python train.py --n_layer=19 --d_model=256 --n_head=8 --n_kv_head=8 --head_dim=32 --d_mlp=1024 --vocab_size=32768 --activation="gelu" --norm="layernorm" --norm_place="post" --norm_eps=1e-05 --positions="learned" --qk_norm=false --attn_scale=0.177 --bias="all" --tie_embeddings=true --parallel_block=false --init="orth" --init_std_qkv=0.0162 --init_std_o=0.0 --init_std_up=0.0162 --init_std_down=0.0 --optimizer="muon_variant" --lr=0.00232 --lr_mult_o=1.55 --beta1=0.95 --lr_head=0.00783 --grad_clip=2.0 --warmup_steps=200 --schedule="wsd" --decay_fraction=0.747 --decay_shape="linear" --final_lr_fraction=0.0 --batch_tokens=131072 --seq_len=256 --doc_mask=true --train_tokens=1449000000 --steps=11055 --dataset="wikipedia_en"
MLP neurons of a small language model. Each row is named by its layer, matrix (down: output weights) and neuron, and shows model dimensions 32-95. Each number is 128 + 24 x the weight over its row's rms, rounded and kept within 0 to 255.
After each neuron's rows, "fires before" lists the tokens most often just after its 100 highest values on Wikipedia text that the model never trained on.

L13.down507 [142 112 168 175 151 149 123 153  90 135 108 121 171 152 108 124 125 148  84 154 114 143 129 186 120 162 142 118 155 105 134 151 101 149 152 114 134 156 127 108 175 155 145  97 134  94 109 108 140 100 136 142 131 134 116 126 126 159 142 118 147 125 109 140]
fires before: " |", ")", "%", " |\n", " and"

L8.down187 [121 128 129 138 171 154 151  99  80 161 119 142 119 130 122 125  66 178 140 108  75 149 131 138 132 119 160 103 126 150 103 144  96  98  87 157 110 108 141 122 135  92 112 132  83 111 143 149 133 181 129 112 119 183 149 139 108 135 133 118 154 125 129 146]
fires before: " |", "20", "0"

L13.down1010 [112 108 135 121 138 109 157 128  91 127 114 158 118 100 129 101 134 128 160  92 103 143 103 141 143 125 159 151 126 170 113 152 133 126 105 109 113  88 109 115 144 181 158 122 120 148 116 167 154 100 132 131 121 134 169  96 111 156 106 157 111 121 137  89]
fires before: " |", ";", " ", " field", ","

L9.down417 [132 105 109  81 149  87 153 141 150 149 124 177 143 102 118 123 128 168 109 136 104 139 107 124 171 126 122 108 113 141 135 119 119 145 135 175 112  76 184 149 116 169  93  83 136 101 130 109  80 144 117 160 105  78 114  93  69 122 178 150 177 150 150 108]
fires before: "1", "0", "20", "2", "5"

L13.down992 [137 119 101 163 130 102 103 184  82 111  89 159 144 126 141 100 129 170 144 149  91 107 145 149 126  80 115 105 148 134 127 103 107 154 119 160 102 150 142 148  89 104  73 132 100 164 101 114 151 150 186 115 155 165 106 125 171 146 105 126 119 115 143  92]
fires before: " |", "+", "–", " (", " "

L14.down597 [ 93 150  97 119 153 103 114 163 158  94 126 124 103 142 110 159 150 138 134  86 106 108 127 129 141 132 136 108 203  81 110 122  95  97 134 109 103 133 143 117 104 141 131 117 129 138 124 153 174 142 115 106 145 127 193 152 102 126 121 122 115 163 133 140]
fires before: "-", " "

L13.down487 [ 99 136 104 128 130 105 103 130 145 163 144 130 154 122 111  81 145 119 128 104 152 101 143 122 137 129  90 149 113  87 163 111 117 143 165 152 138 166 138 141  99 147 107  97 125  91  99 145 144 157  96 148 129 125 146 141 119 161 198 142 139  86 171 149]
fires before: " ", "0"

L3.down360 [ 99 149 141  90 128 138 130 129 168 133 163  82 142 117 130 173 116 161 140  93 120 125 103 113 147 106 127 109 115  91 128 175 161 145  97  97 135 119 142 128 159 120 150  98  95 158 123 122 127 108 119 134 168 150 141 148 126 161 141 141 146 143 163 140]
fires before: "|", "-", "(", "The", "===", "District"

L3.down896 [110 124 101 152 146 145 142 151 149 120 132  99  99 112 148 142 162 145 118 130  97 113 117  55 160 112 112 138 150 129 115 120 172 119  57 136 166 103 119 164 117  92 105 147 123 117 138 146 139 143 168 120 157 127 137 144 132 115 111 186 125 145 123 108]
fires before: " |", ".", "%", "2", "9"

L9.down698 [ 90 146 103 134 161 102 171 166 154 135 149 111 108 138 123 129 119 132 155 132 122 162 126 119 167 127 105 128 150 165  82  96 139  79 142 135 113 157  89 169 146 144 139 121  93 123 112 158 135 165  88 128 131 102 124  98  95 128 147 137 162 135 147 147]
fires before: " |", " (", ".", " |\n", " the", ","

L13.down628 [151 178 135 128 127 158 133 107 109 172 110 101 137 119 155 120 123 123 122 159 141 137 160 128 151 117 148 152  83 102 125 104 130 146 108 140 119 123 104 104 138 141 131 114 125 114 141 109 126 123 109 153 126  66 128 135 124 108 168 111 128 162 132 121]
fires before: "1", "0", "2"

L13.down984 [119 109 123 141 112 138 120 102 138 122  88 112 148 112 126 108 102 124 133 165 156 112 127 128 110 152  61 140 124  91 108 132  93 123 116 120 133 132  69 178 101  78 147 149 184  89 115  92 172 170 171 155 107  86 117 136 112 127 125 129 121 135  93 165]
fires before: " ", "-", " |", ";"

L5.down484 [106 101 130 104 133 175  88  95 148 104 182 129 131 117 139  99  80 150 150 119 174 156 128 122 167 130 140  94 115  72 121  83 139  95 144 121 115 102 145 142 118  94 123 135  91 118 108 121 154 141 130 128 112 123 144 128 146  86 111 140  84 155  98 148]
fires before: " |", " |\n", ".", ")", "%"

L6.down642 [134 107  87 106 142 120 104 138 139 129 149 146 157 145 124 196 187 133 122 115  58 112 133  93 147 133  87 168 182 114 115 113 131 130 156  98 102  99 104 123 102 145 141 142 134 133  64  99 118 121  79 145 120 123 127 123 129 139 143  84 152 109 109 107]
fires before: "\n", " and", ":", "\n\n", ".", " of"

L13.down502 [159 121 148 142  99 125 108 123 134 142  89  88 137 136 128  58  96 144 146  80 122 112 126 136 134 161  87 131 145  96 126 128 121 141 154 140 161 159 124 176 139 129 115 118 122 117 120 113 142 137 146 155 127 147 145 173  83 127 136 123 113 135 154 165]
fires before: " ", " .", "and", " Order"

L6.down360 [113 110  95 142 110 133 111 124  82 148 173 156 116  94 179 143 160 155 146 135 147 104 108 129 108 104 110 142 151 120 133 131 117 100 144 124 105 151  82 118  79 135 132 158 120 147 124 144 130 126  89 107 105 150 186  84 121 112 110 144 108 137 156 104]
fires before: " |", ",", ".", ":", " Championships"

L13.down238 [118 116 160 113 102 121 148 143 100  92 118  87 148 101 127 149 110 143 145 185 161 135 157  76 126 122 127 109  91 135 109 131 136 130  81 157 112 149 112 148 107 125 129 157 112 164 122 104 115 162 109 102 120 166 122 182 141  99 135 141 125 117 111 122]
fires before: " |", ":", " /", ";", " |\n"

L5.down140 [133 110 127 132 139 147 147 117 113 139 135 114 123 201 100 135 136 111 132 148 138 148 176  90 200  95 132 112 139 125 151 137 122 141 128 124 120 164 164 126 146 141 148 129  82 162 169 126  93 112  97 116 137 151 147 122 101 148 151 192 115 148 127 137]
fires before: " States", " Kingdom", "20", ":", " |"

L13.down791 [140 103 121 164 125 126 142 166 128 108 158 112 125 150 124 167  85 137 132 196 130 141 150 125 149  94 120 107 143 141 142 135  69 145 123 175 145 112 124 123  93 104 120 114 123 114 151  92  95 139 149 109 155 171 118 132 121 124 163 137 102  99 116 178]
fires before: " |", "%", " ", ";", " |\n", " oz"

L9.down93 [125 113  81  92 124 121  77 132 112 154 159 132 104 150  91 119 138 132 141 132 125 126 136 155 188 146 134 129 115 171 121 118 120 138 132 144 141 131  61 142 157 156 155 143 131  96 145  76 120 122  88  89 140 114 125 133 148 140 126  73 103 121 106 138]
fires before: "|", "-", " the"

L9.down593 [129 196 111 153 126 102 156 107 127 117 119 163 126 109  97 152 136 103 123 117 121 150  94 116 117 129 157  81 107  97  87 152 146 109  96 109 147 101 137 127 115 135 111 139 135 119 185 145 126 105 149 105 155 123 114 166 153 163 113 122 135 119 119 112]
fires before: "|", "-"

L9.down321 [129 168 118 148 164  95 126 123 136 112 157 116 104 125 160 149 141 162 167 166  91 106 172 148  66 120 133 151 107 148 112 137 113 135 160 165 151 154 154 130 145 145 117 109 125 125 159 132 153 155 165 110 138 139 141  95 119 104 178 107 121 161 137 113]
fires before: " |", " ", ".", " |\n", " Qualification", " −"

L6.down928 [110 131 142 191 142 143 117 150 142 105 104 117 129 139 159 121 122  83 151 149 104 156  88 139 135 140 140 126 154 149 111 120  84 114 121 143 130 179 172 135 114 167 136 137 126 134 105 108 101 133 124 139 120 138 202 110 120 145 121 162 125 128 132 145]
fires before: " |", " |\n", "|"

L13.down226 [100 129 116 112 110 112 166 134 114 138 128 158 148 142 153 128 139  95 165 145 120 114  96 111 105 115 132 131 152 127 137 117 101 132 120 148 120 115 147  78 122 110  90 163 176 111 120 154 137 112 102 121  82 165 131 191 140 145 173 101 111  92 111 114]
fires before: " |", ":", "\n", " season"

L7.down753 [122  93 121  95 152 110 143 141 130 152 160  93 116 152 162  81 113  98  81 136 147  87 123 109 146 186 136  97 106 113 126 116 127 106 119 101 127  74 118 157 103 132 133 162 129 118 160 141  93 153 101 169 166  98  90 114 151 107 144 133  89 132  91 135]
fires before: " |", ":", " Championships", ",", " |\n"

L6.down341 [119 171 135 119 107 101 107 172 117 121 106 147 105 139 129 128 128 107 133  98  91 154 152 134 140 115 132 189 165 124 111 119 133 163 129 123 129 119 166 146 124 151 112  85  93 129  93 120 128 145 122 159 151 129 126 150 155 128 131 155 141 164 136  88]
fires before: " ", " the", ","

L7.down741 [207  96 132 175 121  97 147 101 123 136 126 117  61 152 149 110  92 147 120  98 151 139 138 142 117  86  98 102 106 139 127 111 139 133 107 147  84 133 114 138 127 104  99 168 160 156 106 133 166 172 131 156 109 120 144 143 108 134 146 118 156 161 121 106]
fires before: " ", " the", " July", " February", " in"

L6.down285 [104 108  70 121 100 151 155 158 107 139  94 193 142 123 131 109 107 120 131 110 121 150 153 141 149  91 127 145 140 184 113 146 131 105  93 136 185 154  83 160 136 131 136 107 136  86 136 127 109 132  97 106 154 151 128 140  89 142 146 126 155 132 112 113]
fires before: " |", " |\n", " (", " is"

L6.down378 [128 108 114  84 147 112 124 109 126 148 138 134 160 142 129 120 115 114 126 150 136 120 132 159 146 140 152 113  74 114 127 137 133 127 122 129 148  89 120 124 171 125 168 104 100 156 116 120 150 111 144 116  96 128 143 175 126 108 106 110 156 117 107 129]
fires before: "|", " |"

L5.down96 [122 100 147 129 125 104  91 177 144 118 132  95 132 121  78 147 117 121 137 162 168 169  48 140 135 115 127  74 142  85 159 135 155 146 140 127 136 118 162  96 120 142 133 153 135 128  83 125 115 104 117 128 138 156 173 115 105 121 129 205 107  85 116 123]
fires before: "==", "===", "The", "|", "In", "After"

L9.down237 [142 117 140 100 153  81 106 117 131 115  79  65 100  90 100 139 164 135 107 131 130  99 165 137 126  97 118 126  87 140  88  89 131 145  94 144 162 159 127 152 133 102 153 116 107 125 134 140 152  93 172 119 164 122 124 172 165 146 125 128 139 157 105 124]
fires before: " |", ":", "\n", " to", " "

L13.down916 [123 102 168 178 126 135 129  92 159 123 157 114 129 148 128 122 114 160 105 149 108 104 123 107 156 143 105  80 136 128 126 113 133  85 177 142 127 125 171  72  91 125 106 159  85  84 172 117 105 157 119 115 156 117 131 119  77 130 148 109 124 110  79 143]
fires before: " |", " ", "%", " |\n", ";"

L13.down465 [149  94 158 143  84 122 101 102 175 148 121 130  78 140 121 139 165  90  88  82 131 139 149 102 153 118 114 125 105 102 139  94 135 145 138 165 151 166 124  77 149 124 126 134 133 182 120 119 119 106 116 135 152 139 144 138 119 107 140 143 115 123  97 105]
fires before: " |", " ", " |\n", "%", ".", ";"

L14.down19 [ 94 115 132 108 158 124 120 129 128 149 130  96 163 104 111 165 113 162 108 183  86 125 149  99 140 128 123 150 183 134 128 137 115 139 102 129 111 113 137 144 140 124 164 142 130 125 121 102 120 129 126  90 150 132 162 145 127 123 161 116 109 119  93 161]
fires before: "20", "19", "7", "8", " ", "13"

L9.down844 [119 118 128 146 125 206 157 103 136 136 159 188  94  97 128 135 140 132 134 147 143  98 129 145 136  56 160 143 113 139 104 101  81 110 108 104 127 134 137  94  95  97 128 139 119 175 119 146 132 140 155 114  91 150 138 139 126 132 105 116 144 142 145 144]
fires before: " |", "0", ",", "\"", "."

L7.down504 [ 80 146 121 100 143 120 167 121 142  75 152 147 128 168 126 146 146 122 141 146 152 124 127 140 154 126  76 142 144 115  90  87 161 163 134 148 139  78 127 125 106 149  80 146 135 122 107 164 157 122 157  83 112 166 132 158 132 119 124 125 124 123 109  86]
fires before: " |", ".", "0", " |\n"

L9.down704 [154 120 146 169 132 116 137 127 133 108 126  99 129 154 143 103 157  59  60  73 118 169 122 118 150 106 126 110 185  82 141 128 121 126 165 176 102 206 120 144 121 126 100  96 145  92 118 130 124 120 156  98 133 106 174 137 156 122 102 165 122 111 152 111]
fires before: " ", " −"

L9.down772 [160 156 129 127 113  87 102 183 121 123 154 134 153 125 138 125 177 126 145 132 140 106 109 120 133 121 121 138 130 138 114  85 156 120 116 109 124 113 132 136 113 148  91 123 118 158 135 110 132  86 154 187 133 110 110 138 131 115 118 110 125 145 134 142]
fires before: " ", "18", ",", "19"

L13.down975 [ 98 111  93 123 140 111 126  82 101 173  92 103 145 118 125 102 102 100 164 127 103 142 133 119 121 154  66 142 153  92 127 130 147 140 109 129 168 135 116 168 113 101 125 117 159  99 128 109 140 146 135 153 153 105 133 152 132 164 147 190 131 126 143 112]
fires before: " |", " ", " –", " |\n", "%"

L9.down312 [171 111 132 150 150 122 111 172  89 172  95  74  77 105 123 145 105 101 112 132 133 132 162 175  91 126 115  90 159  98 126 113 124 175 123 127 147 155  97 154 116 151 142 145 118 153 129 126 142  93  95 150 126 143 151 140 105 113 138 114 114 167 101 152]
fires before: " ", ";", " density", ":"

L5.down763 [112 146 124 162 104 140 127 129 156 122  82  81 145 139 134 130 131 148 137 159 110 107 175 177 124 101 115 124 107 137 126 109 110 110 110 126 158 112 167 144 123 192 154  99 125 131 158 114  82  79 104 131 139 136 140 136 134 118 125 135 131 113 136 116]
fires before: " States", ":", " Kingdom", " |"

L6.down393 [151 105 162  83 101  88 162 119 123 174 107 168 115  98 180 156 128  91 179 133  97 126 152 133 165 109 117 100 128 125 107 130 123 134 149 172 126 111  96 150 127  89 117 138 114 108 136 141 133 145 142 136  97 100 101 123 122 141 128  99 117  94 137 146]
fires before: ",", ":", " |", ")", "–", "."

L5.down138 [145 119 152 123 140 124  76 139 114 135 162 127  80 131 151 109 159 102 112 137 148 133  72 104 116 119 120 134 135 107  79 133 127 132 109 154 130 134 115 158 125 121 104 147  94 160 137  86 154 160 142 151 173 129 145 168  99 119 153 105 156 166  74 127]
fires before: " ", " the", " his", ","

L8.down719 [125 156 121 110 151  83 130 111 107  89 136 126 146 147 138 119 100 141 151 112 187 122 131 158 180 103 169 154 119  84 110 101 149 168 110 131  90 124 121 111 141 130 129 106 149 131 121 102  88 142  66 108  48 158 152 153 141 153 188 157 100 113 126 116]
fires before: "|", " |\n", "\n", " |"

L14.down1 [142 131 104 127 160 105 131 145 114 121 141 157 134 121 130 157 121 131 115 116  74 125 151  97  99 147 122 155  88 135 137 110 143 123 192 129 162 129 145 110 135 164 122 182  82  74 139  98 149 176 130 115  76 125 100 164 125 110 121 126 135 103 159  97]
fires before: " ", " |"

L3.down821 [164 124 157 176 158 141 143 133 130 134  99 171 168 138  98 159 134  99 146 135 135 124 145 119 114 101 113 101  93 141 110  93 178 104 110 160 150  88 100 117 102 131 110 101 120 109 144 114 117 152 165 123 103 117 144  96 105 123 102  79 133 182 134 119]
fires before: ".", " |", ",", "%", "5", "9"

L7.down811 [ 98 122 150  85 143 138 136 121 142 145 134  87 135 163 142 119 111 106  78 164 152 120 133 115 160 110 135 154 137 150 152 132 116 117 117 123  83 156 115 114 120 110 178 122 127 111 126  96 133 135 126 126 134 113 123 147 129 138 103 149 114 128  46 164]
fires before: " |", " a", " |\n", " an", " hold", " ("

L3.down387 [ 83 127 105 133 121  65 151 122 142 132 106 128  89 123 145 143 130 115 126 109 107 131 104 136 138 127 143  90 138 128  96 134 156 117 137 143 145 106 142 150 105 114 137 158 150 153 130 108 138 101 161 150 166 133 132 147 153 149 122 111 123 112 146 143]
fires before: "|"

L14.down998 [142 140 150  80 105 109  93 126 139 200 165 109 123 113 153  95 159 145 156 161 165 179 154 101 114 121 113 127 138 167  65 148 110 168 156 125 138 158 169 141 131 152 119 124 102 144 146 125 108 135  92 142 147  65  65 124  96 109 100 116 111 110 156 103]
fires before: ",", " |", "1", "6", "2"

L7.down423 [136 142 149 127 145 155 135 113 123 148 126 150 105 143 112  95 102 131  97 143 113 146 115 168 105  80 144 121 127 168 111 117 102 114 138  97  94 152 113 117 120  95 128 110 130 112 115 151 168 156 144 164 166 128 129 124 109 114 148 108 133 171 138 111]
fires before: " ", " ENG"

L8.down258 [137 143 151 137 138 142 143 142 109 146 118 134 145  91 155 163 121 134 109 156  87 135 119 141 120 106 132 123 117 146 153  74  98 127 143 144 100 128 166 136 140 125 133 136 103 122 127 130 150 160  91 118  83  84 146 154 128 129 110 117 146 137 130 113]
fires before: " ", " —", ")\n"

L5.down845 [114  89 114 136 142 102 159 165 122 155 110 153 131 103 144 138 107 157 138 162 186 142 112 139 118 121 143 124 143 144 144 108 140 115 120 128 126 144 154 150 142 145 130 155 159 121 119 132  98 120 145 108 150 141 133  79 137 141 131 159 151 152 126 146]
fires before: " |", " |\n", " (", " and"

L14.down277 [136 112 123 124 128  91 103 134 116 143 145 138 128 128 115  92 137 142 117 137 133 118 127 111 112 177  82 167  93 131 136 115 107 102 133 130 173 140 136 127 133 157 138 133 135 104 124 120 155 159 121 106  85 141 107 148 177 147 146 144 128 122 124 115]
fires before: " ", " |", " |\n", "het"

L14.down10 [144 126  93 109 111 103 134  97 110 147 114 175 146 154 152 118 161 157 121 155 150 127 105 110  97 129 125 170 111 125 113 118 118 138 166 161 179 126 141 102 128 127 146 123  97 126 149 106 158 159 101 139 130 109 106 143  94 111 138 171 151 134 152  87]
fires before: "|", " |\n", " ", "-", "."

L5.down730 [ 86 167  84 133 100 128 102 175 166  99 113 168 118 117 149 128  99  61 111 119 136  99 121 136 155 115 143 127 125 124 124 127 120 126 194 100 122 117 173 123 119 122 123 135  74 149 113 148 142 158 115 155 130  98 122 161 168 157 125 136 113 130 138 151]
fires before: " ", ",", "nard"

L9.down289 [172 111 123 109 162 124 111  61 170 154 157 191 100 152  53 146 101 133 145 129 122 151 112 134 127 109  68 116  77 100 141 142 115  98 114 116 141 173 119 129 162 149 121 114 146 103  98 137 107 133  94 117 134 162 132 100 122 123 140 114  85  95 150 122]
fires before: " "

L8.down742 [137 141 130 141 177 148 131 117 154 141  67 122 117 117 118 174  77  97 116 136  79 150 109 130  95 115  99 138 130  77 128 119 107 130 111 107 120  86 119 184 101 102 148 108 137 136 155 119 127 123 162 137 105 132 121 170 171 133 159 151 101  90 157 193]
fires before: " ", " of", "-"

L5.down141 [151 152 137 150 136 117 172 118 120 147 140 140 118 112 111 108  91 133  92 128  87 136 114 178 113 117 151 107 130 153 119 146 111 102 138  92  97  82 110 123 162 146 117 138 112 107 144 118 118  69  91 117 118 115 155 160  92 141 130 122 144 128 124 148]
fires before: " ", " |", " +"

L9.down153 [103 137  84 110  94 134 144 122 138  99 176 125 123 115 118 136 122  90 126 115 129 115 147 136 110 162 136 151 115  82 188 133  97 127 114  85 157 170 164  81 113 185 106  94 147 110 115 134  91  76 125 131  86 123 137 133 118 145 107 127 109 137 152 149]
fires before: " |", ":", " by", " (", " |\n"

L14.down553 [117 159 128 131 112 136 139 132 125  84 106 134 126 129 106  87  90 104 142 126 124 144 117 103 117 111 108 106  79 145 137 140 138 111 122 162 146 112  97 119 154 116 134 125 134 136 158 118 143  80 100 125 130 167 129 136 108 152 107 129 133 109 111 123]
fires before: ")", "|", "-", " |\n", "\n", " ("

L7.down573 [105 154 153 151 126 147 108 123 140 120 106 135  99 144 158 129 116 106  92 138 135 143 103 167  96 110 162  92 173 114 106 153  96 111  99 117  97  30 144 127 101 121 181 112 136 152 130 113 156 114 179 146 187 131 126 157 137 115 139  99 131 151 142 115]
fires before: "-", "=="

L6.down538 [104 130 119 144 165 139 126 111 134 134 153 111 147 120 112  47 141 153 146 105 123 145 138 139 133  93 114 124 136  77 135 114 156  74  96 100 144  97 187 168 117 118  99 133 102 130 169 116 165  92 135 138 150 146 146 135 119 140 162 138 138 134 119 138]
fires before: "|", "-", "=", "=="

L13.down724 [136 103 116 119 147 141 140 134 145 137 105 183  99 124  67 160 135 110 112 129 194 115 161 122  99 139 122 140 116 125 145 135  83 120 125 125 148 133 112 134 110 145 151 153  96 141 125 132 113 156 126 140 121 156 136 143 106 123 121 151 126 127 133 129]
fires before: " ", ".", " |"

L9.down36 [ 59 106 180 107 147 142 111 111 119 114 105  64 111 106 169 111 144  84 157 104 106 131 148 117 124 131 132 117 140 135  98 129 146 133  89 141 156 128 136  92  73 120 105 130 115 110 145 104 141 140 165 139 147 112  88 109 158 131  95 117  97 141 136 142]
fires before: " ", ",", " |"

L9.down505 [173  94  88 109 121 127 109 150 118 154 121 124 138 113 105 133 108 127 138  92 121 114 149 139 142 132 109 129 124 126 114 154 144 127 110 132 110  95 116 151  93 123 134 148 111 139 126 126 136 144 109 131 131  89 113 106 126 179 128 100 113 112 127 106]
fires before: "|", " file", " |\n", " in"

L6.down440 [130 169 144 141 141 163 131 159 131 106 117 165 118 160 132 123 122  83 111 108 118  95  96 123 144 115 137 179 166 184 118 139 149 129 109 165 152 117 123  92  94 118 135 100 162 130 118 131 118 163  79 129  62 135  98 128 119 115 176  94 129 137 153 121]
fires before: " |", "\n", "–", ".", ")", "),"

L9.down611 [130 108 163 164 118 123 102 114 131 125  95 124 102 147 156  99 121 160 137 100 117 148 139 110 119 109 170  96 141 196 129 119 112 101 114 125 138 152 152 118 101 116 115 122 117 157 123 158 117 128 105 159 195  65 144 111  76 100 153 111 130 146  88 129]
fires before: " |", " ", " (", " |\n"

L3.down803 [ 86  88 172 116 159 148 128 107 166 144 134  91 152 113 143 155 158 135 141 138 119  89 138 115 147 145 119 120 143 158  86 137 147 113 162 138 163 128 114 108 175 122 132 124 124 123 124 147 110 129  87  90 101 105 108  94 138 138 136 160 139  94 111  98]
fires before: "===", "=", "|", "=="

L13.down557 [106 112 114 180 153 134 153 110 107 132 111 124 139 157 116 144 100 123 128 115 141 163 181 128 146 144 137  94 115 142 121 130 165 159 106 133 116 139 146 175 148 134 117 111  86 135 119 190 143 160 145 127 160 122 106  62 115 123 122 126 156 113 135  83]
fires before: " |", ".", " ("

L13.down99 [172 116 150 139 145  85 110 134 136 138 116  86 106 103  97 108 141 132 107 127  67 124 129 126 132 153 146 155 125 144  94 141 178 121  97 144 116 141 130 104  68 136 120  89 136 132 159  95 147 122 119 100 149 126 124 144 121 134  87 179  48  86  82 137]
fires before: " ", " |", "4", "2", "6", "0"

L6.down991 [136 142 132 104 176 113 153 147 124 141 172 115  91 143 144 140 114 117 152 143 153 108 155 144 138 138 129 133  82  48 112  89 104 120 160 132  78  51 130  87  87  91 151 150 145 140 145 115 151 160 115 128 114 116 136 114 125 128 111 132  92 116 192 104]
fires before: " |", ".", ",", "\""

L5.down150 [136 149 104 148 216 143 167 133 120 126 142  54 133 147 121 150 150 120 171 130 172 122 146 129 170 121 146 105 168 107 111 135 122 134 159 142 131 116 120 149 143 135 151 151  95  95 101 156 133 143 137 143 135 137 110 137 156 155 137  77 116 119 173 133]
fires before: ".", "%", " |", " |\n", ":", ","

L3.down314 [ 95 129 151 130 140 177 157 168 134 175 145 161 122 122  75 130 151 193 116 112 133 140 133 124 142 110 128  91 122 123 109 147  92 145 164 110 156 103 120 116 144 127 161 152 152 133 188 117 137 145 120  92 153 148 143 167 136 122 144 143 118 160  94 111]
fires before: "The", "-", "===", "In", "On", "R"

L14.down783 [169 124 144 139 164 121  92 137 107 122 109 183 100 151 132  90 161 117 130  98 145 135 140 132 163 125 113 155 118 112 146 126 135 126 126 165 113 132 126 119  93 154 145  92 100  92 137  87 143 139 143 112 134 142 141 133 141 126 109 147  90  90 122 115]
fires before: " |", "–", " to", " "

L6.down625 [121  64 111 104 151 124 141 152  93 139 121 128 127 118 135 106 104 111 144 151 165 188 133  73 126  99 144 124 152 166 140 141 115  76 101  84  78 154 130 123 139 128 103 152 148 140 131 135 113 123 128 105 112 111 138  97 187 106 106  87 121 123 140 117]
fires before: " |", "'s", ";", ")", " ("

L13.down228 [166  90 139 112 100  72 112 147 115  98 102 136 114 145 143  81 106 133 149  86  88 145 133  94 137 140 118  94 117 122 132 104 139 115 139 124  82 121  91 110 125 122 115 132  87 119 148 141 124 113 158  88 110 110 111 147 131 134 132 137 164  93  85 123]
fires before: " |", ";", " |\n", " "

L9.down158 [164 124 138 111 130 134 130 129 129 144 115 140 117 124  92 141  99 111 132 134 123 147 140 124 128 121 152 116 112 108 146 111 144 126  91 120 129 139 128 148 139 125 104 157 142 118 158 119 114 174 117 148 123 149  77 158 151 137  48 159 101 119 128 114]
fires before: " ", ";", " +", "4", "6", "0"

L13.down851 [145 104 131 132 117 135 111 137 136 101 104 104 138 122 116  71 149 130 147 120 109  82 126 124 139 218 128 123 141 111 146 107 145 120 137  98 156 136  86 148 118 124 128 122 120 149  89  79 152 159 127 155 133 125 144 119 138 143 191 168 153 110 113 153]
fires before: " ", " |", "00"

L13.down385 [161 126 118 136 112 171 140 113 119  64 128 138 160 135 171 117 119 153 162 163  85  98 136 104 115 143 128 140 140 159 120 180 150 139 125 178 138 178 110 142 117 143  90  97 156 170 163 115 154 131 132 115 114 127 143 132  94 111 121 126 150 123 169  81]
fires before: " |", "%", " |\n", " "

L13.down590 [106 158 111  97 108 119 144 128 128 139 161 148  98 160 186 119 118 158 109 143 156 149 143 135 106 125 135 159 147 120 121 109 114 119 146 146 151 103 109 147 126 111 147 105 137 153 160 129 123 123 150 129 140  98 121 147 153 116 105  89 127 178  83 106]
fires before: " |", " |\n", " D", ".", " "